{"n_layer": 9, "d_model": 320, "n_head": 5, "n_kv_head": 5, "head_dim": 64, "d_mlp": 768, "vocab_size": 6683, "activation": "geglu", "norm": "rmsnorm", "norm_place": "peri", "norm_eps": 1e-06, "positions": "rope", "rope_base": 10000.0, "rope_fraction": 1.0, "qk_norm": false, "attn_scale": 0.125, "bias": "none", "tie_embeddings": false, "parallel_block": false, "extras": ["capped logits"], "init": "uniform", "init_std_qkv": 0.0267, "init_std_o": 0.00629, "init_std_up": 0.0267, "init_std_down": 0.00406, "optimizer": "adamw", "lr": 0.0013, "beta1": 0.95, "beta2": 0.95, "weight_decay": 0.25, "lr_head": 0.0059, "warmup_steps": 580, "schedule": "wsd", "decay_fraction": 0.557, "decay_shape": "linear", "final_lr_fraction": 0.1, "batch_tokens": [65536, 131072, 262144], "seq_len": 256, "doc_mask": true, "train_tokens": 582800000, "steps": 4416, "dataset": "wikipedia_en"}
MLP neurons of a small language model. Each row is named by its layer, matrix (gate and up: input weights) and neuron, and shows model dimensions 112-207. Each number is 128 + 24 x the weight over its row's rms, rounded and kept within 0 to 255. A neuron's up and down rows have the sign that makes its largest values positive.
After each neuron's rows, "fires in" lists the words (lower case) most often at its 100 highest values on Wikipedia text that the model never trained on.

L5.gate657 [136 134 150 136 148 101 120 174 124 153 179  96 119  82  66  91 106  99 126 123 122 148 117 133  85 126 140 134 131 136 141 115 153 111  88 103  77 136 134 121 138  86 114 103 150  97 151 150 152 141 109 138 114 145 115 111 127 118 107 105 161 137 112 134 150 105 128 139 171 111  89  79 100 175 137 142 129 117 127  91 117  98 132 153 115 147 116 136 114  97 127  96 152 161 150 115]
L5.up657 [141 129 109 122  77 160 164 116 124 142 139 144 134 109 180 131 135  87 154 139 191 154 143 158 157 122 130 166 104 150 119 119 159 156  93 133 141  71 127 134 132 108 137 139 116 107 189 163 150 174 123 121 182 115 156 179 135 121  95 135 148 143 138 163 170 116 156 167  83 142 162 154 150 149 117 125 129  98 122 134  70 147 122 119 114 129 104 132 103 164 117 138 122 114 117 137]
fires in: "at", "on", "along", "above", "of"

L4.gate65 [114 146  96 127 135 130 111 126 123 146 128 160 155 138 116 100 146 140 138 112 157 147 154 109 128 119  95 165 118 137 134 162 158 157 107  87 104 128 141 122 161  80  67  91  96 182 166 105 115 128 139 142 166 125 146 101  97 128 107 121 125 125 110 136 129 131 134 113 114 136 144 115 167 139 150 145  98 182 131 152 152 120 196 139 150 107 103 140 153 141 127 126 142 109  84 112]
L4.up65 [175 136 147  95 121 151 106  89 165 170  97 156 100 131 135 123 129 103 129  93 122 156 151 123 153 124 148 167 151 106 146 151 149 168 164 124 149 128 105 103 132 115 133 106 132 134 122  82  85 114 134 124 122 124 142 162 166 129 149  72 133 170 127 151 155 135 146 100 129 139 199 122  87 157 109 127 124 132 127  85 129 107 130 129 107 108 104 154 159 149 157 125 123 158 112 138]
fires in: "in", "at", "reached", "on"

L4.gate533 [141 142 110 112  81 113  94 154 108 159 123 118  72 122 109 154 124 122 128 119 105 114 126  75 128 137 137 118 133 107 136 138 146 153 141 148 183 113 150 129 146 119 115 131 102  80 136 158 106 114 169 140 124 140 139 131  84 149 131 119 138 163 118 160 129 118 118 115 166 107 135 127 107 113 160 149 148 126 102 111 145 101 115  79 150 112 131 136 128 129  95 169 112 145 109 112]
L4.up533 [ 68 184 158  99 111 171 116 154 148  99 121 117  90 141 149 105 154 102 122 136 132 113 129 113 123 123 108 134 112 140 131 139 143 110  83 131 142 123 132 122 123 166 166 139 133 119 147 163  58 119 119 157 130 144 148 135 114 179  69 155  88 152 106 121 110 165 120 147 142 105 125 113 119 119 140 135 169 140  90 138 129 151  84  84 155 176 148 159 122 112 161 152 146 113 108 119]
fires in: "0"

L5.gate42 [ 80 104 122 138 178 118 118 145 120 143 100 135  84 140 138 121 103 141 132 121 137 167 154 127 184 124 149 124 102 101 148 139 160 146 136 161 121 139 101 121 148 139 143 167  61 144 130 142 102 159  83 168 109 128  87 119  91 111 129  91 166 131 111 132 143 143 122  74 111 104 104  96 130 152 172 137 121 144 145  90 184  78 155 117 146 152  91 153  81 130  99 118 130 114 174 103]
L5.up42 [106 126 130 103 102 151  79 139 120  80 149 132 133 129 149 110 170 135 104 181 135 113 121 153  94 109 134 101 127 164 139 105 132 167 137 111 121  96 137 111 155  73 122 135  95  83 151 116 133 157 133 109 168 193 150 126 159 152 135  80 146 171  95 123 134 108 135 108 159 151  90 144 122 121 121 137  90 181 144 128 150 114 119 131 105 111 118 150 143 139 119  88 113 168 113 158]
fires in: "0", "de", "1", "inch"

L5.gate74 [107 158 121 135 146 119  94 158  92 145 107 117 170 109  99 127 111 121 146  97 118  84 164 135  99 153 146 177  94 126 141 110 112 130 128 123 161 137 129 123 140  82  97 132 125 118 129  96 118 171 117 108 131 125 154 103  92 130 105 123 115 144 113 175  94 183 146 145 137 122 165 139 130 150 136 120 106 157 127 131 130 105 141 134 156 135 112 201 160 164 167 151 121 111 111 104]
L5.up74 [146 118 106 163 140 123 152 129 139 177 103 133 177 166 121 124 129 113 112 108 135 124 139 129 163  88 145 113 151 102 109 131 130 151  99 114 166  85 167 146 155 162 106 118 126 150 109 132 140 155 163 147 132 100 152 117 147 119 132 129 165 148 138 137 157 137 127 136 187  99  98  54 123 143 138 134 174  92 177 148  70  95 118  87  75 146 143 134 109 148 136 112 146 112 136 158]
fires in: "he", "she", "it"

L5.gate143 [ 93 126 111 116 122 132 140 130 141  94 132 122 147  96 129 120 149  87 138  87 158 127 160 130 137 141 119  91 168 136 187  96  80 159 141 122  90 101  90 124 135 115  97 129 142 153 171 136 147 150 133 131 159 118 109  95 140  67 152 122 141 133 126 160 133 101 114 103 126  98 102 146 111 163 142 130 107 121 118 115 114 139 177 145  87 137 174 143 164  97 106  98 157 138 121 112]
L5.up143 [129 113 112 119 139 137 138 121 141 106 133 138 155  78 133 126 103 108 153 122 123 104 141 118 164 108 113 136 173  94 106 125 111 156 106 109 171 105  97 136 133 132 125 156 117 137 177 141 137  98 124 119 166  99 142  78 150 106 111 123 135 137 158 181 161 131 117  93 145 147 121 155  55 131 135 114 155 116  69 111  93 138  98  98 105 135 159 134 134 122 102 113 137 162 138 143]
fires in: "of", "designer", "deployed", "creating", "along"

L5.gate631 [147 142 151 129 131 109 175 162 102 130 106 113 101 140 136  98 135  74 123 137 126 129 152 170 144 123 169 154 132 136 124 152 125 128 109  86 161 138 131 112 142 126 125 120  85 118 112 122 157 134 167 131 120 144 117 121 106  87 111 140 139 133 153 147 143 134  94 125 109 107 143 122 178 123  95 157 111 124 109 119 131 139  99 136 116 122 111 158 113 182 125  90 172 144 126 118]
L5.up631 [107 119 136 154 163 136 104 153 116 122 110 119 159 162 137 134 174 128 140 164 110 148 156 110 142 146 103  85  94  88  72 117 132 136 132 120 107 137 130 151 140 154 136 135 141 147 104 156 133 119 147 163 119 151 110 176  94  73 150 154 154 123 170 128 142 117  95 134 133 110 135  89 150 117 126 114 114 131 103 128 164 112 113 139 120 145  99 109 120 142 140  92 153 124  73 135]
fires in: "is", "a", "was", "an"

L4.gate655 [ 78 122  85 104  94 116 116 135 124 113 162 163 149 124 117 138 123 109  87 134 120 110 129 127 151 130 140 106  94 116 124 146  93  94 102 155 170  87 109 125 130 135 144  90 115 122  98 154  99 142 150 122 140 128 109  96 124 161 143  82 157 135 116 119 122 154 105 141 142  95 146 107 109 167 105 126 173 197 129 132 131 152 127 102 138 137 130 156 140 141 128 118 142  90  95  88]
L4.up655 [148 107 106 107 142 174 166 137 128 169 137 172 194 117 154 151 124 122 113 121 125 115 153 171 125 121 112 140 112 140 187 120 149 141 159 121 137 127 101 129 126 128 163 179 149 127 113 142 114 102 132  94 138 157 106 109 190 143 124 128 121 164 154 147 123 126 153 128 130 133 161 112 145 116 102 130 104 124 145 137 143 135 101  86 110 124 149 125 133 136  84 140 127 104 154 128]
fires in: "s", "the", "nhl", "first", "finals", "second"

L5.gate522 [148 158 121 104 144 141 125 131 138 152 128 162 113 153 138 179 128 157 120 122  99 113 156 176 156 106 165 128 128 182 145  99 139 147 134 143 141 115  83  90 168 147 113 142 119 130 144 116 132 159 164 128 171  95 168 165  98 115 159 124 148 137 157 108 119 124 133 116 115 126 159  83 128  79 158 119 120 174 130 119 149 162 155 114 132 116 132 113 165 139  95 136 123 111  74 100]
L5.up522 [112 138 131 105 127 170 120 126 148 121 156 132 136 161  99 159 158 122 142 152 146 164 105  84 112 119 123 159 124  76 162 153 122 122 129  99 115 104 197 170 130 121 160  99 156 101 155 115 121 115 117 122 118 121 166 144 115 101 131 134 115 142 132 139 136 132 108 126 134 180 155 142 130 140 125 122 140 141 128 113 146 124 111 148 145 145 103  78 112 169 110 130 120 160 153 132]
fires in: "was", "is", "am", "been", "were"

L4.gate464 [108 103 132 114 104 134 112 112 121 103 151 180 115 144 138 113 118 102 139 140 118 129 154 135 126 107 110 146 121 100 148 148  92 179 116 137  80 129 107  87 148 120 169 130 138  84 152 110 124 112 135  86 153 140  93 134 125 146 147 126 115 109 139 129 134 133 151 122 144 174 145 180 117 126 119 143 128 117 132 151  72 100 157 143 112  81 153 125 183 128 133 160 156 140 138 125]
L4.up464 [145 117 113 123 113 179 109 121 104 100 153  78  99 120 139 144  88 127 135  79 125 122 131 112 173 118 125  87 169 106 120 121 176 173 141 122 137 169 108  84 134 143 171 106 106 124  76 136 114 113 138  95 144 128  95 113 105 148 111 131  95 119 121 146 149 141  95 182  92 125 136 150 123  95 119 112 128  92 115 100 129 107 146 177 170  83  95 145 157 137 112 151 159 124 122 142]
fires in: "by", "on", "from", "in", "part"

L5.gate580 [130 115  99 137 119 120 116 133 128  94 110 122  73 112 133  96 124  90 105 174 167 135 174  94 128 143 104 119 151 104 112 125 114 137 126 158 132 133 158 131 114 140 108  98 133 121 165 141 122 130 178 143 148 122  85 116 113  50 107 114 153 152 133 107 106 128 150 118 107 162 119 124 155  86  82 148 138 143 116 136 101 134 125 123 142 187 133 116 159 119 118 127 134 143 103 132]
L5.up580 [114 130 110 147 132 160 118 155 121 115  97 131 132 157 108 126 132  60 145 119 125 106 112 103 110 114 143 132 122  92 138 133 136 142 139  76 114 132 108 160 126 112 134 119 132  90 129 132  82 153 113 160 144  96 100 169  94 147 159 148 140 141 111 156 101 150 159 141 138 127 113 145 127 181 128 114 145 144 123 135 191 125 130 116 123  99 136 149 163 128 109 147 119 143 115 109]
fires in: "was", "is", "sustainment", "footballer"

L4.gate31 [122  99  99 165  98 173  95 159 113 159 108 122 121 110 139 104 103 128 165 140 114 160 164 202 143 114  98 112 109 113 121  90 118 130 124 142  86 151 132 114 170 154  88 163  88 132 146 148 110 150 124 130 115 119 178 100 123 120 146  86 177 138  82 154 179 123 144 132 155 166 137 104 117 128 125 116 141 139 137  92 123 136 102 157 103 138 161 135 109 116 158 124 135  99 156  96]
L4.up31 [116 121 105 134  96 132 125 126  83 127 153 111 171 157 103 107 133  98 130 144  88 102 142 127 128 139 113 138 144 123 123 140 164 154  85 160 124 134 141 140 127 153 137 111 115 115 137 135 131 138 116 156 133 163 127 141 144 120  85 138 129 129 149 140 135 129  97 136  93 161 160 134 111 169 112 141 155 139 126 158 127 124 164 107 109  91 127 160 136 136 117  90 135 125  67 127]
fires in: "with", "from", "on", "about", "to", "for"

L4.gate27 [114 153 182 166 120  78 147 147 120 142 139 116 130 100 105 135 111 119 163  93 117 166 117 132 154 127 148 137 169 106 151 103 103 125 115 148 160 143 122 166 167  71 104 122 142  86 147 100 139 120 146 152 142  98 153 150 112 135 114 190 144 135 163 155 110 119 127 137 152 103  96 137 146 138 134 145 112 131 146 153  90 119 128 136  99 156 132 136 128 159 133 121 147 166 112 101]
L4.up27 [123 152 132 144 121  80 140  98 141 149  98 124 124 142 101  79 120 128 122 130 102  93 158 142 123 135 187 126 138 161 138 101 147 116 148 132 110  98 124 143  88 138 141 130  96 116 146 146 127 131 138 129 131 127  97 146 129 126 152 134 119 105 116 108 140 117 141  73 157  92 111 147 115 113 150 135  80 172 147 116 161 156 140 140 121 161  70 109  98 124  99 152 129  52  80 133]
fires in: "in", "after", "since", "during", "throughout", "later"

L5.gate394 [134 148 162 112 126 126 138  90 107  90 144  87 145 137 151 143 139 127  89 162 107 107 129 140 157 154 122 122 141  86 101 132 133 158 160 161 143 117 131 155 187 156 185 131  99 114 156 171 108 136 139 122 109 162 153 113 112 146 115 107 120 149 128 109 135 153 102  95 116 149 108 150 137 121 169 169 115 141 108 141 113 124 104 109 138 111 124 143 142 188 145 140 124 104 140 110]
L5.up394 [108 123 146 138  75 133 124 180 155 125 128 117  95  96 122 130 132 105 123 144 136 146 103  87 102  86 132  88 166  96 172 120 132 114  78 127 132 150 167 127 120 113 139 120 134 150 134  82 121 118 179 151 144 134 120 182 117 122 125  95  93 108  60 186 161 125 111 125 120 137 124 142 114  99 123 128 140 177 126 120 134 135  98 122 133 155 168 169 110 144 177 131 131 124 175 120]
fires in: "0"

L5.gate545 [ 90 135 119 147 125 113 163 138 123 114 173  76 117 103 133 157 158  95 125 152 171 125 118 126 142  88 141 119 119 104 164 142 123 132 135 123 146 123 152 118 141 116 156 128 104 178 163 167 103 128 158 119 136 139 164 142 109 125 133 138 153 194 138 125 179 144 114 136  99 163 139 155 119 124 146 142 114 159 139 147  74 126 141 165 158 137  86 162  87 111 137 172 185  88 151 125]
L5.up545 [136 146 109 193 135 140 136 186 127 157 125 154 155 109 117 150 119 118 153 142 135 131 111 106 133 104  99 121 109  94  88 117 136 191 104 140  88 126 138 189 114 166 162  86 146 120 106 178 173 137 117 115 138 108 151 133 141 123 157 118 158 125 118 126 102 112 106 123 132 156 136 131 133 183 144 126 154 121 113 153 134 141 180 113 141 110 116 121 145 150 141 118 133 117 142 121]
fires in: "is", "was", "were", "are"

L4.gate278 [ 99 148 113 158 103 148 172 118 167 161 135 159 112 111 167 118 108  83 131 122 126 104 178  53 115 141 168 165 134 113 132 163 159 106  98 138 140 130 108 160 140 162 156 105 129 142 125 144 166 175 148 152 170 161 128 149 129  97 130 154 137 141 159 147 140 165 154 140 110 195 141 119 115 100 117 135 113 121 144 119 145 170 144 163 154 164 115  99 156 148 160 119 168 150 159  72]
L4.up278 [100 135  99 146 129 148  95 110 143 126 157 134 125  97 176 111 189 164 135  72 136 136 147 102 147 118 121 118 146  87 103 137 116 147 127 109 116  96 135 146 110 142 160 125 124 128 124 141 160 139  95 105 179 155 170 144 125 125 127 140 107 193 119 101  99 148 112 137 207 128 108 123 137 165 126 120 136  65 127 132 118 131 132 126 119 122 140 141 128  92 126 147 117 136 156 122]
fires in: "was", "is", "games", "were"

L4.gate497 [ 81 158 106 126 141 117 140 113 126 107 157 140 105 102  98 145 113 150 112 176 138 147 110 140  99  85 122 140 160 166 143  89 122 132 118  94 114 113 164 162 160 103 179 113 130  76 110 122 125 118 136 125 163 143 164 157 145 174 145  95 164 165 105 133  94 141 117 107 131 132 138 154  95 138 155 121 129 150 144 110 121 121 155 151 133  75 125 153 174 120 150 132 144  92  82 102]
L4.up497 [113 142  83  89 109 145 128  93 127 130 155 148 163  81 140 141 125 126 119  86 127 119 144 141 150 142 169 164 120 115 143 134 132 107 177 123 196 121 107 110 105 109 124  94 100 117 127 104 138 155 108 165 163 141 172 140 112 100 143 137 134 134 166  98 125 149 140 156  89  97  97 151 107 136 134 115 113 139 122 169 125  92  89 153 138 126  98 132 127 125 160 142 126 119 140 149]
fires in: "that", "who", "such", "from", "which"

L5.gate3 [136 104 105 138 134 133 137 139 138 141  85 130 138  97 100 149 136  78 129 135 101 112 158 162 175 134 126 139 168  97 141 181 134 141  90 114 100 110 135 120 128  91 152 109 138 145 120 110 135 117 128 104 134 128 129 102 121 138 127 121 151 131 155 150 141 135 161 171 124 160 136 132 180 126 112 128 115 128 160 154 101  86 127  94 126 115 179  93  91  96 121 110 115 127 106 123]
L5.up3 [181 132 210 134 126 153 120 116 112 131 134 152 152  93 133 233 123 144 131 127 103 125 119 162  95 120 119 141 199 147 120 127  91 153 156 124 151 129 139  91  78  85 146 118 161  84  94 154 125 134 145 131 126 140 120 169  93 183 174 118 128 119 153 131 139 130 165 154 122 115 152 171 132  80  97 115 158 150  77 133 131 107 163 115 157 126 124 118  97 146 116 149 111 147 170 128]
fires in: "first", "late", "last", "second", "also", "and"

L5.gate77 [124 128 180 184 106 131 158 107 128 106 115 130 127 142  95 141 160 161  62  78 133 135 128 144 174 119 145 157 122 146 157 101 131 135 152 122 145  90 140 142 146 138 101 114  86 148 120 114 120 133 106 137 129  76 163 115 116 121 114  95 143 121 120 108 138 144  98 126 122  95 115 121 146 126 115 143 181 172  75  97 128 106 139 143 110 130 123 126 122 133 135 136 154 157  55 119]
L5.up77 [173 153 135 103 140 111  79  91 135 177 107  89 148 122 108 153 107 106 169 127  98 128 136 129  99 113 103 162 116 141 131 113 150 139 121 146 137 112 120 105 119 146 135 135 138 152 147 129 131 140 113 137 146 119 105 138  49  81 115 131 164 105 142 178 155  68 152  83 155 141  97 127 127 176 136 121 142 138 166  99 139 117 122 100 134 117 122  88 111 137  78 117 150 118 135 126]
fires in: "in", "2", "3", "throughout", "6", "clay"

L5.gate402 [102 107 132 138 126 159 139 135  79 125 121 115  98 110 123 113 122 112 125 124 154 106 127 135 154 122 130 145 139  84 109 127 146 132  99 171 144  72 178  84 136 128 127 135  60 136 136 133 112 156 143 116 116  99 156 120 152 167 133 148 133 115 157 134  86 187 138 113 105  83 120 118 126 117 115 152 110 120 142 135 119 168 109 106 139 154 101 168 109 172 114 111 152 103 167 105]
L5.up402 [154 104 102 135 145 112 172 137 118  92 121 108 156 106 113 121 115  99 133 159 126 145 178 104 158 128 159 121  79 165 137 123 115 111 151 163 152 123 133 114 155 137 145 143 134 128 133  96 126 130 124 161 147 105  54 119 129 110 134 103  93 186 129 135 141 141 157  94 124 147 116 127  84  90 127 126 158 149 158 159 137 141 122 136  82 111 114 149  97  95  91 122 142  68 108 132]
fires in: "of", "three", "two", "all", "many", "some"

L5.gate689 [125 197 147 111  95 108 105 128 112 163 137 155 129 135  99 142 105 115 114 133 171  93 140 127 114 123 163  95 147 172 123 115 134 118 132 134 175  89 137 118 142 116 160 135 114 108 144  63 106 107 104 102 134 144 139 106 164 135 118 134 119 165 143 128 117 172 157 146 125 144  85  97 145 133 148 140 122 108 153 174 139 121 125 132 137 160 115 155 151 158 111 145 100  89 133 112]
L5.up689 [127 123 139 119 124 123  80 158 113 127 149 162 122 114 118 147 138 111 114  82 119 124 174 111 110 122 148 104  88 108 159 111 116 142 116 129 102 142 121 102 100 166 108 106 127 158 103 127 124 120 157 129 142 154 162 107 101 114 108 112  85 173 170 148  88 159 124 133 156 120 112  91  94 134 147  96 111 145 161 109 105 162 142  94  88 155 128 129 114 129  97 123  86 114 124 129]
fires in: "the", "it", "his", "a", "all", "many"

L4.gate313 [135 171 173 130 158 119  94 123 104 107 106  61 114 136 135 117 130 124 136 173 146 117 131 144 153 104 160 103 128 154 117 133 151 176 165 132 186 123  89 105 139 126 159 115 119 126 176 111 164  99 158 101 113 123 115 111 129 137 158 121  92 124 163  96 145 143 136 125  76 128 140 126 131 132 124 152 104 139 108 130  84  78 165  97 156 135 170 156 126 144 136 150 156 153 142 115]
L4.up313 [136 105 136  96 115 108  98 172 174 134 140 130  47 137 158 134 159 109 148 149 115 147 127  78 143 115 139 170 111 107 146  69 115 163 138 124  91 154 161 113 153 118 158 130 127 130 134 178 150 144 161 132 169 121  98 106 118 126 125 115 112 114  98 144 151 164 141 152 112 128 147 135 105 133 143 108 137 147 103 157 145 162 120 104 164 146 135  93 158 151 101 158 174 104  83 104]
fires in: "in", "by", "at"

L4.gate208 [142 164 135 130 139 125 104 118 141 134 147 118  91 126 106 108 140 117 102 143  94 127 167 144 148 135 103 151 136 128 135 142 127 173  86 135 131 126 150 140 127 121 125 140  97  84 138 135  85 170 144  75 117 127 144 141 127 144 125 117 163 151 139 117 101 149 115  79 149 158 155 199 123 112 138 123 158 118 164 126 130 134 156 129 142 112 165 177 126 137 122 137 126 129  98 111]
L4.up208 [111 114 141 121  94 129 134 106 148  94 150  96 119 140 109 105 180 117 136 172 111 101 149 149 194 108 123 154 159 116 170 174  96 154 124  97 143 146 145 133  99 135 129 132  89 147 104 118 124 146 109 139 150 145 108 132 103 118 168 102  78 197 126 132 113 117 116 143 184 143 114 120 135 135 119 117 120 144 122 145 152 184 130 135  97 101  86 130  82  95  78 136  87  99 119 129]
fires in: "as", "which"

L4.gate518 [138 138 122 121  88 109 142 161 120  96 114 119 128 138 156 166 111 145 151 134 117 173 176 123 124 114 116  96 131 120 161 141 160 123 123 137 145  97 105 141 127  97 143 104  98 108 114 107 138 156 135  96 184 159 115 154 124 143 120 122 179 155  87 124  93 101 106 164  98 155 100 104 125  93 121 159 143 161 145 150 117  81 134 131 158 151 117 116 112 149 146  98 144 139 124 103]
L4.up518 [163 140 124  69 110 103 101 128 148 156  77 148 150 141 157 144 140 145 177  93 156 114 161 132 121 147  92 129 137 150 130  94  99  94 126 153 131 107 136 121 107 112 137 172 125 181 122 118 109 133 143 132 136 106 125 116 126 102 126 129 170 157 132 149 145  90  76 109 145 102 156 158 144 127 134 136 150 140 114 101 139 164 107 110 153 135 165 141 155 139 155 122 137 135 122 131]
fires in: "0", "born", "2", "1", "place"

L4.gate350 [159 169 136 155 133 166 141 163 112 139 126 102 111 110 128 150 165 135 134 129 127 109 147 116 158 119 119 116 157  96 149 127 153 172 160 126 121 106 100 130 141  72 148  99  81 177 152 125 141 135 115  59 192 118  84 133  87  84 104 121 143 148 111 141 144 130  82 135 115  81 131 172 117 149 128 138 109 105 118 113 118 125 164 126 137 165 148 132 123 166 139 133 142 107 148 129]
L4.up350 [133 156 108 136  83 171 131 111 107 110 140 123 112  85 158 111  98 152 146 115 130 145 127 144 193 149 128 117 100 127 164 142 124 173 138 130 119 119 106 141 142 130 114 132 105 175 120 129 131 162 100  92 152 126  83 111 114 129 115 134 136 126  94 150 125 155 127 165 108  90  74 115 148 154 126 117  47 156 101 187 117 134 143 109 142 149 130 138 119 108 120 156 134 124 127 146]
fires in: "1", "0", "2", "3", "6"

L4.gate218 [150 143 120 142 128 136 124 139 145 121 113  83 130  96 114 100 137 105 114 148 161 156 104 139 157 130 152 125 163 175 141 162 108 139 138 133 146 131 146  73 120 132 118 136 142 128 159 173  74 152  98 108 106 127 132 118 115  70  97  91 114 144 166 126  97 166 131 122 107 114 112 138 123 136 157 134 107 152 143 130 112  74 146  64 103 115 174 139 133 123 164 110 127 135 155  99]
L4.up218 [114 137 122 150 155 113 142 105 124 152 123 154 142 149 141 147 141 127 156 122 154 116 202 145  88 139 161 192 175 138 142 125 113 127 131  99 116 132 118 131  83 155 151 148 119 144 140  82 130  99 151 143  74 170 106 134 139  97 137  93 141 114 135 131 101  85 161 113 161 117 168 183 117 129 137 126 129 147 126 153 113 183 136 122 120 102 136 157 146 151 132  92 161  96 144 150]
fires in: "that", "who", "which"

L5.gate252 [130 149 154 124 167 129 146 145 126 140 116 154 136  77  36 134 135  90 130 138  98 135 106 124  94 135 133 131 163 159 143 150 113 115 144  95 132 156 125 137 160 139 128 121 187 123 138 115 108 166  95 151 111 140 152 118 130 116 125 124 134 140 150 147 132 138 117 131 145 149 128 100 119  73 112 155 126 108 130 135 115 145 121 137 113 128 162 122 117 107  99 135 132 140 181 118]
L5.up252 [125 140  93 101  97 133 148 128 197 179 128 132 155 133 123 174 149 115 151 144 162 132 149 157 159  94 116 149 161 133 150 134 167 123 103 130 101  85 129 188 143 122 178 111 164 143 149 116 147 130 160  94 139 163 126 129 115  85 134  95 126 129 119 162 184 116 133 158 165 149 146 135  77 136 129 133 129 127  81 130 140 145 133 131 153  97 154 116 115 139 148 146 147 193 116 137]
fires in: "was", "is", "been", "were", "are", "be"

L4.gate63 [137 162 158 115 131 148  69 128 126 148  92 139  90 134 119  92 127 119 149 147 105 119 115 148 139 151 131 116  87 133 128 111 141 129 151 104  99 121 126 113 161  98  99  99 107 125 155 137  99 160 157 160 101 136  88 122 126 164 195 102 109 117 115 148 138 142 118  96 120 153 101 167 139 121 137 137 103 142  91 122 116 144 112  96 167 114 101 134 157 143 102 187 123 107 105 120]
L4.up63 [ 70 127 119 145 158 145 117  85 157  94 148 140 128 149 117 182 112 139 125 111 122 147 126  89 156 125 104 138  81 140 160 110 142 134 123 133 170 123 111 174 117 123 145 153 106  98 107 108 126 141 103 126 156 101  82 162 119 135 123  94 148 143 139 142 156 125  93 130  98 118  97 125 116 145 156 126 167 131 154 114 125 102 148 119 150 132 122 155 123 151 112 119 134 168 146 122]
fires in: "of", "in", "from"

L5.gate10 [131 181 135 123 168 136 107  84  95 152 140  93 103 165 163 131 128 126 135 102 122 146 118 125 121 129 151 147 102 111 139 111 150 107 138 130 152 115 191  42 153 142 119  88  87 136 164 118 126 152 150 111 149 101 146 107 118 102 136 128 166 120 136 107 130 139 127  68 134 113 167 138 133 134 134 150 127 151 128 141 110 142 140 122  95  86 128 134 164 122 121 168 102  94  78 126]
L5.up10 [106 161 128 134 154 113 130  96 169 109 102  73  78 131 107 121  83 141 136  75 155 173 146 129 143  73 165 154  97 132 125 149 132 114  68 136 155 147 151  84 136 134 106 126  98 131 136 136 151  99 152  99 117 115 101 147 105 132 132 141 108 129 159 127 120 123 103 120 139 130 149 108 106 122  88 120 110 112 114 151 131 124 122 178 129 160 157 113 111 126 122 145 152 125 142 129]
fires in: "by", "in", "at", "on"

L4.gate568 [ 80 146 111 125 130 150  97 116 102 170 100 122  91 106 163  99 123 126 113 123 161 144 153 167 122 110 139 149 115 133 119  92 131 133 141 125 130 122 124  72 148  97 146  61 131 134 149 132  99 119 113 154 135 115 113 142  79 164 103 104 133 140 130 147 153 122 129 140 137 110 154 144 120 166 162 123 122 153 122 138 104 131 140 127 200 134  97 134 131 128 141 180 150 163 111  99]
L4.up568 [111 104 130 145 123 123 126  81 169 132 145 122  93 102 168 130 141 161 107 116 120 164 117  57 129 160 109 129 125 114 136 128 164 134 144 150 110 129 161 140 137 119 123 149 137 133 103  85 105 100 115 160 114 115 164 120 129 112 106 146 106  91 145 131  83 145 170 146 126 138 145 145 100  95 106 117 139 130 158 125 149 114 163 132  89 114 114 104 133 102 148 154 104 119  87 114]
fires in: "the", "in", "following", "next", "of"

L4.gate326 [112 149 127  85 115 141  98  89  83 124 140 178 165 151 144  99 140 126 131 137 120 157 122 144 121  72 136 126  67  93 169 133 152 135 138 138 103  90 153 165 167 139 113 113 129 136 153 142 121 123 109 125  98 144 138 109 118 123 116 100 129 166 143 163 156 122  95 148 117 153 119 131 143 133 145 166 106 190 145 147  90  96 141  88 154  70 138 138 137  85  93 156 153 124  93 133]
L4.up326 [139 115 184  97 107 160 132 149 129 150 105 116 142 150 120 144 145 145 132 143 102  79 179 110  91 131 135 124  63 123 151 135 103 134 141 107 125  75 155 107 158 128 162 115 133 144  99 149 131  80 132  96 108 110  86 132 124 164 146 125 114 170  84 152 192 145 131 127 119 166 144 161 105 142 100 132 126 123 139 112 109 141 140 104 150 133 132 136 139 122  87 147  99 152 145 154]
fires in: "2", "3", "4", "2nd", "3rd"

L5.gate464 [116 120 141 126 135 177 126 126 120 155 120 111 105 161 141 129 107  98 148 163  95 135 173 124 107 139 138 138 166 138 137 116 102 154 124 103 110 123 129 119 177 130  84  85 136 154 146 114 154 144 164 131 138 160 110 121 130 123 120 135 169 124 124 155 131 109 148 110 131 118 116 137 110 136 150 137 110 111 141  93 121  88 126 172 129 124 155 156  90  99 108  83 153  98 164 101]
L5.up464 [152 135  82 106 121 120  81 151 141  84 153 164  77 116  92 158  91 125 145 137 133 151  98 152 107 159 131 115 136 125  87 122 116 142 151 153 153 128 153 123 120 137 145 100 125 107 125 148 170 136 106 113 157 162  78 161 110 135 156  76 152 164 146  82 143 144 102  71 137 135 117 162 108 138  83 117 129 148 144 115 146 109 130 150 135 158 110 125 122 107 147 118 112 121 136 133]
fires in: "of", "to", "from", "starring"